Weights of a small transformer language model.
Size: MLP 1280 SwiGLU, 14.4M parameters.
Architecture: RMSNorm before each block, rotary positions, biases on query, key and value, tied embeddings.
Training: a variant of Muon for these matrices, 282M tokens.
MLP neurons of a small language model. Each row is named by its layer, matrix (gate and up: input weights; down: output weights) and neuron, and shows model dimensions 224-319. Each number is 500 + 40 x the weight over its row's rms, rounded and kept within 0 to 999. Numbers have three digits each. A neuron's up and down rows have the sign that makes its largest values positive.
Before each neuron's rows, "fires in" lists the words (lower case) most often at its 100 highest values on Wikipedia text that the model never trained on.

fires in: "to", "not", "t", "been"
L5.gate502:452465491519550482426534491514408439520479517503398510458565463526449524458444518563454450492557475516480498524515472515533483567506444472493533545454466522525512478515521475516523482511456434532487526530544549524521477552526465524470536543503477436599482498535498484502492451464424413511
L5.up502:470504492443552466446521581500512520536487456558416460533475541497488488480483488509496493497494447467535573510432506511508468554477445545489510514524462453485532509544473411513588493424483557500428526463539550556540535461455513499540496460437505536519520491520442482487493512477467489515
L5.down502:556436449423535544516504519438492495506465505484491494512498529508522445504497458507574540558498502489444460485526531452481505548553589432551529503480480524444436473505527444545489482467531522490452573408508493562534488468458427523520512448451428499528531488426471443453469547465513518422

fires in: "she", "most", "he", "they", "it", "what"
L5.gate1106:572494495524459569469495519418578484531519515531510514548478585421522539481603484539480510475556511506493585505471486464606421389484534587562528445502559524519515504530482461511534569497380495489495468508545477535531493489503523575450457493440563544493456461530551511457524492553510484569
L5.up1106:480518509527474472449533516518526511534507535485545559545451543468581502478561504405476508515526553492447483518484533489523497414420490577495435546539473488544492522554517511596493552464461544518484469492600527512535503538503533572437455479486594460530506464453584491528433496447490475496
L5.down1106:472497561515471503526490500435548497472526549446560539488501492530453475435558488508528505511475579465415537542523488523549429505572515480455557419481431513524492513467461409474564440635436557537516464489534501504519567500505507560456473535485557522482613546378573530479525560477500600448

fires in: "while", "although", "that", "what", "despite", "to"
L5.gate1252:503421432515523481520493606432526488495437378542462460466537461499474487533510488517454450508539494508502497526599443530477459520509518567475462442502472538467497467539499555488529474508454510507475485568449518531508517514503573465449543492490512554606489443478520431421465468514505466449
L5.up1252:513490563545514528516492532452478526576503531584558587572558541487517560429508588538440490491627509498481565559518524452523484497512530502509556536545556505512518492439455485531519538515527465525548422510642475524609482512491486458504468457488503508515459546451488486454515474472459511480
L5.down1252:542489482515471537477440514522420452431525538472517471559481541537547508493542541408536496491536430508491415415459532505575493481576524514496477496562508401504436539422457584548533501528537515543516530477502505543469483512467521582511534480498531494534546468556493490510499482544506502516

fires in: "an", "anthropology"
L5.gate679:524500579530528466439516492486452426463579557466438504408544545492461468488472445530527512535461494451434533520532456542494468452469410560484462520494486457512547534514475489534492503535477503446530477611444473483506542499450474548509441515528508476449492476509459473501466493479461475499
L5.up679:587477466495489544471545523405409536527537488515487489500532518472587439593520478443572481527470496429491529539505551460510569407509494495508467550532438524538521506505550515599475465467502464492524467566523551509488462460532491508537570437485383464460469536533548504528468519461462483575
L5.down679:539497482485563483529564463496434517485525503491484519531530508492478503527498446520445511498589540427513572491495522489468559438435542533543462517551431531487583458515501531500448512495481445517491493457518519449544427506554485554492568455494489438523508521511586493468456519453510550479

fires in: "was", "is", "being"
L5.gate1052:518436444494494528454456565504441465522524505491390496549520504499485491470523514469515521518421519437456531525533529460529479490495461465506502536454480511457474546491530498472520471481472509465374437496566501467460523535527475423500495523461537506481541581499493565507556520493434442467
L5.up1052:465474530452554477615476455489500526557500554498530477524466496474434461575495485527486480466486513500508534470494439528518550481473486472438514484541521405419452471547507423546483467516536521449512445531464483484490487548507402382581522477526451463477459532441512468498523484540508430510
L5.down1052:480448588483478491539488566493549440504449498510544507477497485511500436531481451538480513416535539516506492447403519520544500496464456467441500529433491471434468500491417532561481476572506491506453441475506459452473554487469467503458508557467458430463521506562540483573495409536506463497

fires in: "to"
L5.gate262:504505478510549518540549516463468520445585508517511573478480549517453483547521446525518473515525505526468482485474501543507553411535521515456506477478415466511555520508438494541552483538439481506484443508510413442442520530450526545523530522506548473522535557513552480478496503474404454567
L5.up262:461486488528490533487510511520497482529549512525444443428441573532504514489516499510534521529543546478458514509577542476526462514505403515484498443556499546557539500505490507532411505556553465539517512479451516541547517491530425558459517525452484505473509604525533556446509497418526498488
L5.down262:463489437551489507473485538541504506488534615464460431493477553561539569515505499487508383500503494492447450406572539410539465468454563500512593498498541513527498436484448550537473480413534480522453489455568449510459424483539511489468469494533537459430548516496513438476517414413527515494

fires in: "both", "all", "than", "between", "most", "such"
L5.gate1277:520564571518530522523469471466577411466517462582450541469542510460457512509487507508498509556596494557542538479535461540504473518523434535568500551568483544505522503508549522506482438504461509530515426514479464513512538518472515482533458472497489488521530488427564443484547543470497483518
L5.up1277:442478579517540527503533474493508415587556508583484455463547466486497491506458453531548547573534535484508498505525402514513488466484570460546545525479490466546454472497495489512533534473450564519488506497569518466463522472504485491492549495565503503544505500391531478506492486520553489514
L5.down1277:553531571533509539588482488497465422534482476479456549526480473539551429545480516473520487500478425469443514363500490594477494483465516524532566511445501612572546553495537505499448547541448582499435491451475527532508537462497535546535465468449558489449513557572458499502449426524482488466

fires in: "an", "another"
L5.gate393:481514561480522473517597509497533483462496443506517496470565488526464515486518456490452583396532504424470448526423489538561469518483391496494466488491471465496541512490493502582470535440494498535458574534499493498488416526492480551488437479488539572498568487502485514491565543529486536462
L5.up393:431501468513530463508564528519488470559514473469493537514450448474507548480489462479478564490630475512509567536490568478543541509394533544506480520560476571499499492518518543523379463499473409488380516558493575496521489457476509515491483457469474521543477505467562460607469504478473507466
L5.down393:541510463568585474481529543450455530593527447576467527571506492411566486546535471473512514534522466499473510539520538464492557524511551535504531538543480593531558502508596517537448472577492485469447530551461547510574451552556525514510542458519555444479542500512522500552554535496505458482

fires in: "to", "for", "of", "as"
L5.gate336:514501599482448477488471471483521474524502504451506503567488488513516439536512550450481473500482453441522422436456410490558479559540480518508538546503479414439468470522548551463488536519497470482413497482443444479467489472491479544449504461473503498572475488466549508463409480562510491521
L5.up336:543449497587475615491488448518467502473564544523485500521502559552509484469497518469493475539500475472465546455480526478527466460425525483491494562445486491481479441473531403481478474552476466482489451491501478444476560469502429467489524521412517492487516492606452405453536476479464494601
L5.down336:441510459481553480571552495528510544477465530420507440500513540536462503486532493568433416472581515581522495514479498418547392473521444485475508452489461582531510476593522550447457462463521533440530536514506460516451452480528530409505452539492523506423502527480542587570477490507548424519

fires in: "and", "to", "or", "over", "than"
L5.gate700:510383515559471491515523475507480488524521469563514485461551466511526512452537531522455455524473535475498518507485497476479490471588539511458511457440534480562516441555565554471517461471423473529497451515436426459532511471465515426481546421496421492491507513465454510415482536559497550529
L5.up700:512491509452516552577432496583451495510566527487474501540612484495514551496513497441556489481512524498555494528587538473473471523511484538560491537511427489497428489554469508477493512577509526531452500460474577506545551515450492593442437558450426500521471502529560531547553486479530495464
L5.down700:537492442494507470453498504447502486552479461479526532444451511566440421516463498503433428438438533507504506524490532483528530468484574563509522465492517498487513551441510522507538500533542524492434517578563533555453455490486513494544513478503520496561554452598487522533489457491545427535

fires in: "and"
L5.gate1055:454494501511481434473529435511457393457491504540497519554442474461463497519525496522513463516449494500520496500495432478436495444469587474477534515447494519486485535599449480511479470477482518505462524450474455490483434483446443497447499531492454485582531487493502512512476566509501534474
L5.up1055:503533521514489508470474477534540498493543542512532472454547539582462513476497523491457483547511523468494560482517541548509507546559474527484480538450526492512457540549487474473474474481518546491500454454443489536495504439536468415523541533477529475523472561475541513512431478587433570478
L5.down1055:521461522406445508546530468441430505474550495492484517418454449495518499508519493526518485469494528486466525508545476503480531514457508426512489575515521468464502525451498501506538572532556466526500535515529526522467560470532485594474491528463509453528508500513493565540483473495551557535

fires in: "have", "had", "has", "reported"
L5.gate1190:443524481495493482545417494515502527443496552541515425521474530466487542549438522491457510516463561486468488442564506502513437533536488545520485535469477470408495559499477542528465458456519420550545595522489522557509480583520528487414459473489496555537515529486475536448421398408498526503
L5.up1190:599501513582522547462442492611528459461531497490492461516494541502491532538541507490510489503544511432498507504536427545472439515467506486474496562524500503509473514504501449485479496460481467498419491498586477455451465530516422462508532484551489543434520503562510577446485478493581590484
L5.down1190:491513631520517457543518528537542498537498476521473566494530458457469546402442535515456558554508524511435518466481477537546540492500473445467538524487547463472522469461511500564460465530471490482481508477497480550498567548527481569501567389498457525476467539516576494405541494489476474536

fires in: "of", "while", "continued", "see", "from"
L5.gate20:477432453485472472557519499491528546520475516492465435507472504492492451469488520483545611529502472548481590516539547483479474462488487493467530502564518522518454475476514521534482499503523468576448464542593474517532503509461510544486499529507516440454576528561530466468456492521482548471
L5.up20:533395531499536547490456525556485463578448532409506458542449481524542481532470500526538514502533494462506511530521501531467521461466466465516509486464506460551504507510426447502527494565499418513512476525452548413540440486536502532531518524487443550501501497501518589456573466477468466499
L5.down20:547489486524602494437508463487506470541446530489605444464447448474456462504475498558558537518532513518470509504553441491481499515540532504502572519487548503499506506536433493480480440553429540487481461566490521552486494565468518537491461537475514494493473465449474491523535526491495400449

fires in: "is"
L5.gate482:464439498530476500556466536534458518464461441461487515477464514498516477512479470578515488500446517484489393506448502488534511535483537577527535525547431498462415449508501480447439493508484509491439601496509513573398478531553539452506502464492461424536434496523522541452396496553512523456
L5.up482:525459514526547449458470504508477480479426505510465510459493507457470509514451498524528471570467463551516515466519561530569551548431448592466498456558505451522430486523495488575489476516492469427463453475507482515567499430475473474522490514611463577463471503466495530512475502535497469464
L5.down482:511529550486482506463530460488470585448520558482518529456511550457564424494533466512524422552490498480535498481503486452415534496555405522441494556479452460518465507464497574515489456485424571485469480488412518434486547393472499490500442473501478545576460551484542547527532550545492485485

fires in: "to"
L5.gate1017:411508457439541518536495590502581525480551453472497472480492594469533494555527454471536454508569415543497460533508534485570473558501466463535520509519507454414518547515457524558538459491453514508508456537562460537527497497419461493485466556459517499446556500501501497552495477528539411469
L5.up1017:488549478442518490537499477481477515479518518448562493501413473499565519457508435486599481476543521471509459510523525513488438520489503526502482498495522518474484528521441518518506516461514448513496489507536488540394517436459494486473448593486489537482524613469564490477512544564499478495
L5.down1017:475442432530497516435488471529518503438492501509525552467527511541495474447508471536423423471510520592479495494444492447474528549534464505521514502516537530497504500508462598597515529492460477489487457487513536489510521513413512498454536494535431439519548568576527507529500501463502487517

fires in: "of", "to", "with", "and", "by"
L5.gate787:522457530474451504554486471431525467523549463460527487547497537500500596505538517499525461415529436414487451445510523517514511530507514464504524478582442421519510462484498518554436457558482481487494448490523479540539528510461525501503494516504449515467467418538515556477582496477534474539
L5.up787:513435516549513509571498453482595508508521530451479559536486563466482499542429522565543487530534478495485435554489489559567483507540540491463516434459455493506465472474507572517448481482518485450538545521486433515556531445537528497513467519495439440434487429507544513471511473465530469487
L5.down787:449552469454503429550539495510515450531471478554478517466533558484518519552472492479606501537445532522480456502572537484460493474494460444477618446532416495490558448444568469456423514474542514542510532445505527485494537467480503522484510568525494543481497481470451470518501534473532502569

fires in: "one", "goin", "got"
L5.gate1228:441531428555477486480559513528509460569547503515544522439532496514517525472483440547536448478464471494487454545452478492504414518544531503488505524517430514423542445519514502540472506572476435572472525532497552492568539494469458497480465516368492485524481418499484562502511503442431569514
L5.up1228:535536550493510575397484541492553482512516499485558468407455570467473518493507494508534510498444510576468538449492599519464488549501554561529500458519492491507564593539559445488492539523520421471588555506460465518508385549439456556448561446530466496511457479473539548531501543592552491497
L5.down1228:489494424473542531523487492534516557522519494551464505512442511489555467445467543481508449434483412462457499511515565448515443459545474517452497488517521442470539483524503483526544499537487438496482499515512565488512532519526476546471478486543493506493509497457432532459475438571491501551

fires in: "has", "have", "are", "gets", "makes"
L5.gate470:530433564562489467531471482481497518553494567535503537501465429508513555508429422494536463547595443488549486556510487419503383498552466410492460480507489452512544471463503564546503536478511489539438478531544449505501520520459554466485519559462507513450519580458468549467523480561508473460
L5.up470:485472523561442494514507555508514450499449482479540567461595504522534478565615530538542426511455494506468497490506494564481452532544385546572505500520441534530491498509533540525441471517453509454471455493432511538533462443561512422448504461518490539519478511466524555474489423498512526546
L5.down470:508495545525446553571510431478450510475505483583502471575468402490510473434501583487523521535457477496508466485442521484489487535514443488500545535485517532430433551460423419508544445423466523495497504509504540524531513445567457578539491476514562499445461527500544579548503489498491513525

fires in: "a", "an", "in"
L5.gate218:440514477473559555479480542468519531531533520466432492462546483539492498516509472453467497535503549436528563435483480503464537516557524543488510435580483490488520441474520508572460482544511444536488541492510489490555409597528441503531466557476426516585436520515425500473541534492445510522
L5.up218:467470534502481468558459482531499475477501468465584512542551513503543461429515506417518511515491539462544468550478465568489557515537463509470427508542432485456511484400495507472525529515511443510469541555509479520463497473528532503527509480500462489421449494551497521447443482576484524512
L5.down218:544526501435486484500509475514476487534485471530535488499493515540437445530604549551535436519525440502590540561481567536462440416447547481466523471436433477567449428499499467508485529500502524571440492472421469530501535492514488504554458471469560441463486493583588525518476489506516574443

fires in: "has", "have", "is"
L5.gate421:557482542571495491525508467580504457520543473478449494434524450469454543502489512534425498573495549495472542516491463494502464478500466560628487530578507472470524519538542476576516486491487565550471527511506485528465496487439473535414515520554507550529480529477457482456518488490566561545
L5.up421:401568550549533493479488471473522479452523563525441430554457457448506491491478458495523531513472467556500553392511510457505488559521513517551501520542457465555538512493580489513547508482507424498504529454509513415494451543442527569479466458507600493408509525523473532552527475420541522540
L5.down421:518561594557492514497413512568510444500465460489472476456484569443489511500457510504479535481446515514502552513505431473488499491474490479531521502509518529505539571490528515499522496455474494542438480494531534464531472462458519508446414479526507479438503516495489546545509500539575541410

fires in: "would", "to", "be", "was", "will", "and"
L5.gate18:537552430507465475524508449470484530453538526475529426470473522482443487585474484530424482497434536462543587584455590513522426464528580492470516530449457461488489476525505482542540484456495559531485506457562511536464508475477510440514498486427464518501430566446531518461510482458426530437
L5.up18:513532512523472501511482508463478434462493542444542437501448534507510462556502506525566503461515512489518528592513505484486471473557484465545482500531477484569465524544461445508519494548580476540528470447525418459532484554530439474468518533508501467532432532462532507476493486447496498563
L5.down18:534497556480506502509532571499491442513487577508380467500481477504462479456388439581482485506544512552473472506541511511501517498555487499474495590468427487478455541548453489510547503454496590547534491588520468529493539498494508461542478520446447460443526509476557527577493453417464449485

fires in: "a", "an"
L5.gate155:567411519473592440562553505466539495456536475485493587453532473459419527473557410464490495548432442491540509486535451555528524517528493517589575446542502501476505472488585453531462572552425495534527477486525518485446493521489485547535501469495558581449460543538465495485533497457433525446
L5.up155:533473475486469529498545470525494468535511459455503524521497483522508449518482490509480495470463520402487526472601473534587475586417486485532466476483490541466562443522462496500465467498511405541500491516519490495528475503551477509504467502489577484455523466421489492512507497492452533475
L5.down155:520577469448515506487427494530513516491530526471545542516445464490537511437492460528544406517502552534486511496501483460539486503506436460485487458479487476488500420473463539500582495499442445495487446498484492511486505458487452596554538504435495546516485498489501427496522546510474489494

fires in: "one", "united", "an", "on"
L5.gate833:440549511500512475527515490516458512467522417544546462499451485514560491440516496448522514540428444533607495594467541512497511457566478590514505495459429445493529520519480548504513447531474456524473493522537477459533439484484490501475457488478561544472453522467502512532477465563487543587
L5.up833:510509522542497503484558579457506464493525512537542531500502508528546533509529495522438470520433521484482490494503510539521497561507487605493497506503473485505515562507527554483461470541503483487511537533475478481507485445530533471531568533472529527623511549581551504503478496437486510532
L5.down833:502497519479523474450484458557524415534504520547508442558503544524517452498428502465491470513549473489452481511439499481530498451541530546549523492499512500459464410453529567577518454474473545522443461519442541510528561544564479599517520530472519521533490537478488513450503459527451537558

fires in: "to", "were", "in", "was", "despite"
L5.gate751:448591536605515478541485493581579535517520514526530523511492471551480546584413555559518545501518512491429547465571406480573494523500476508496480547487551513422522541510540509561439436448404461496483455547469500514435451513509521487509462496506581518476547477543439537450573474465477441518
L5.up751:480572547561472499481513457442468452579520438527487534492445445458473533502481469547478473456490383467539507408478481575446513492462490511503519518513482509525524501516537508532424454463447477506524499546506492416503533476510517473409522488468526410481559525497391523448476528529483490479
L5.down751:500539485509528475473540455544555511511529556483557491512432490464511520554430469471506526556519563539588475532507504524495538557424427458515490522515575511474497484489508548497484481501460560549405512419521530475496527497450483492468492458473501509476552511472469532476550433504474482476

fires in: "in", "on", "of", "under", "the", "as"
L5.gate134:473525452516435484460513515510575602437534484511524493504474464506528463479484421457456457544552502527512521525514451481501484548444505497556488450435543429449511494527488510518506485499529545512437442554558485549497534472520459466439477465472476474484486519463492503497448471509494539544
L5.up134:488536390466447617482510469531498553471495533496518468439550466545551515510555512498531489510470532510456441527525468500467473509501530518544497559504490492570506474427420545543556497573485464511487458472506522490501446462446554479542505495553411515521495443440559532477467473491550509550
L5.down134:521525454450473534560436447534502542386502512544517477420495436466468562516504506525491493492531620475494435500554560466478580511503534475440490512487490507451448481576539513523556457497481483523465442521447503510494529461627473504477505509463503519476523510524467483533442571475558482519

fires in: "in", "for", "than", "across"
L5.gate475:466509547438509483514554517524487462473477445528448539440446540537545529525552486608477482529538435507511500432535428505523453443594527522555541475530470447507493540468405530499516377524481519485491500570502523476575484426530581549517441508499561516506473502606524472477511435530494461569
L5.up475:461568486519469478504526473434453537502525431522494486510513482513552524507500454469453504481490433500553550488506468536546459515517494523445498478554448512449535544470476563451509484472420474545495540558536481441467462474451525493495399451544511468491526512524474602518513486506548503538
L5.down475:464480500456463495482585508526564502501548460520532546520551502504508489522513563475443450545480466517555540394454491533443454489574527489474532431525497507511558531561524555494510497476430505569454466511496560488550533524510554512544526455525483452558433565434493569494537460474464435553

fires in: "in", "of", "on"
L5.gate818:467424470483524548495522531493559555488429619474527487472506558582529495563470464493489520529449483486538514517508493517556527536562429466592484502526498460479546539442497514462538480466500466492482475568516497511487416550518528505537452426555518544485512572487549571522499513477580500523
L5.up818:463474423419487570480539496593500552466440492515499510505479481445539480525493398457523485543496518431495521534533489501522526555538528519565492508473490439434491465493514566480466528553472506522417549508484536517495489524462548500533435503522453537515439541475512549450522466521529537492
L5.down818:460526319520431504492479516569482478487464463557416545500515485408526511530551450458471438480482521489505500434427519548499524503596505500491525535459527473473513516432487521518447480521452500473483497509514500551446468496505550527493513456490517527458581530483470520533452514575494494487

fires in: "with", "of", "by", "into"
L5.gate382:508582528557523521600497480479557479459543508571436469500588463474406516547496549479572499487493396480471470492577547566508476489533501491570575489510467437509510414493532519516478529498452451518502474458482503515557524522420415434552509472541470542574569473469514524521527532514477461481
L5.up382:450483534497499496564509493503540405504480487505474518538603525434510539484526494528465496569459496522393477515484441546541499535507529495497532520556482464477516519489552467496520465555432475533465500456477514503529508530442511437542428557543431501471457448472508536446522535532464493526
L5.down382:492471608487436529481508500535521596530562462464467464509510495466455514429489525561578497526469535519493526502473472578536497493487496533458484505454544528555471517436448523478469467497421527522465485452519488420482455559528508494389530471431531502529533529486501459513446505469516465535

fires in: "which", "that"
L5.gate1212:528505527481521507452483498500513423478526516542579535454599479516553504560456489505508519520534551491481553500565549488523460574545530576618555431481441488469543536548452517508478455538525517528504502525506479514514528582529535543494473511516475550531460541368522486528473458526520494504
L5.up1212:577519489477456467436495459428469466462507506564461547501547449552488512505523556464521470526549564497515598498583450464580512551504495493543566519514471474469566498442504514517547487574495483510625503530555496460548510447418475472485466468500421562552530477487504530499513498504523487512
L5.down1212:512497477444569534419533528488535477541506545443532480457589549535497512459471466489541532426525539475445535512442530463541483500501515468467562535530440533497499451496526468503497509554487548584525535518534482493505475464519520472516496485498440569506500529473519513490566515507473559516

fires in: "of"
L5.gate32:437425474546478469518480504519446483546538555498553491528526534523530496501494475456482498517441531536528511491518491395553478485520462473554505508505537517429464441533484470496525505455444488505486517504519462482543451538444478500488506515485581555461518456424470506431469472507509489517
L5.up32:522426535521407507498513483542454570493520442527540495536530505550486494496500442515497467466485446523473496562470489434551481467546480557523520447446464447473565496529421529489577482446549504528492587463445442481538475550520453521517475564482473482506543450507438540506519545482537491490
L5.down32:522474501464423463517446502474444503468488511458539506563432508535499509539525488604483444506543487503505499500528538492527530515533521429488495539465531430552503448528457517526529528505564508536544473490446494517520540541490510540484567506484521557527501550485455471495513553486499508541

fires in: "to", "in"
L5.gate769:462475522455512564498499574469478517487588536452557439454493486531584565502470459511433471532455488477501458569489459484494504535489542508452523583537494546536562512485507516520487521510570537505486504511497501499515440359421465393526507501458488461502545524483515481484497474493495509540
L5.up769:486447525505505484498509518475469596529456563518547438570518567479476510502482451461486470526526386501454480537471481507508559564518475503493500487494461498497549532459411505519458487498423530461474572503439494556573479488493495457524525468449462470517479543536486559501473503471554443492
L5.down769:445518472425570508487487463462504458560464530493533518505514500561476537519495422537522470501515509480555404476581487510488494523551487507444480497509476496440544373468489520504482479480519486514541540456476552510536578452512452528527468581515516458465548481510552494493483523547472448475

fires in: "was", "is", "are"
L5.gate731:470525519480544538480480486547484440503532512484518495457514503409450473574433505488460482566427499490574505495520437451578503517556532512506486526504514525415527436526520473541511550457492540513470445487498487513514522518539470446364494469493430456512484506510605461492505422560488559423
L5.up731:472508479509522521507482515501485446531511470465440522416525427423443506506460509501445445526422546489500561480443518466596512586574496522550503501459517514473522464446537550534506559512534505518539488474553423426502413563523546508429492538465563486495507519531536451569592502510525508451
L5.down731:474531524504592544524466547574507494439527536515475524455569438507550470442501551617485538550467428503582497514448512434500534488525559500555594451511455502460476422540543478602597501509474540518503493581511508507504484522508579554498439454460543496473544494448558495506461511441498530500

fires in: "was", "a", "its", "an", "of"
L5.gate460:486507586454521552475514553549508505475500528507494478529518486474486476546473537467529477460493486487484530448620453475479451547438472501499447527505537532437493437493504541503577494499514467502474517476475463482482460506476511532508582562488447516435510542543598462559444489492552444507
L5.up460:513511514492502487546540465536507550549518567421514503501513497454460540561501480498471489458492483517593479459506462435526501523557446465493508521494536564504510484505464507558550442452566553500482547466479495485479483579457567567508513468450378546430539489523506440513571483525497419476
L5.down460:505490496519527452505563500508506470402511469518434541451495556485524515543469550550521480510497473462504547495473481437500516477506566561487482501484448532501479430526459440505522493444455523470504485557541541524510462480501497429469543411528545501557495533548433480570453440449569552514

fires in: "it", "and", "to"
L5.gate1076:396437433518506479532502473466535503429592547523504519559558498476488510461485479518424485469524486476450541503448488541569482528467580485555507500526478479509469522526490527541548503449470521476477498540490498535572454535509427474454483544486519556412505553478591497484447500483537513498
L5.up1076:458465388564426508496484509567565426526517439536464541488490506494469547502492511533494468561467567443521467472519528458555475550504516520515506516464550533545507504524482498552508464558417546502481499505531535522533460509521469468540489517517496479452516515505588497519564481407541479462
L5.down1076:529546536511483529542516534472492478503544486427437480509520518406537445531568466580506550476537597502472439445459507456509421548483449499446487504544527490504476450554506580540453547525472540524545501412526526467426500512510495446482441386497499498502510433499526465560543480482498469451

fires in: "not", "that", "to", "be", "as", "for"
L5.gate224:523499513590506595509488497452525454494457557474417493489483460462458496550466488514548499459470461542574484509507406538535559442466525549543552538498479434471488452454486523573419480530541527536461499492508451483554502523422489521458449521440570521496477556503532476442428486519436462522
L5.up224:535485465478542520504492510526501536501505522455487549516486519530496518478509519518512567450485488475520475483540565444519528528540451573508526484546584398463514431498522520586404464505558514524499476522548535475472514540498445505472510482463416448531463478453540432422432519546443461506
L5.down224:505438427504453495408510517454502486416527512471503560479499440589506469495431569505511528478580526501494502474482494460528526532475495486524551484584491458522493578534481506578530527501455486489484564514493508534483543547530493474491418488471509394463486541523467466498495454481574447435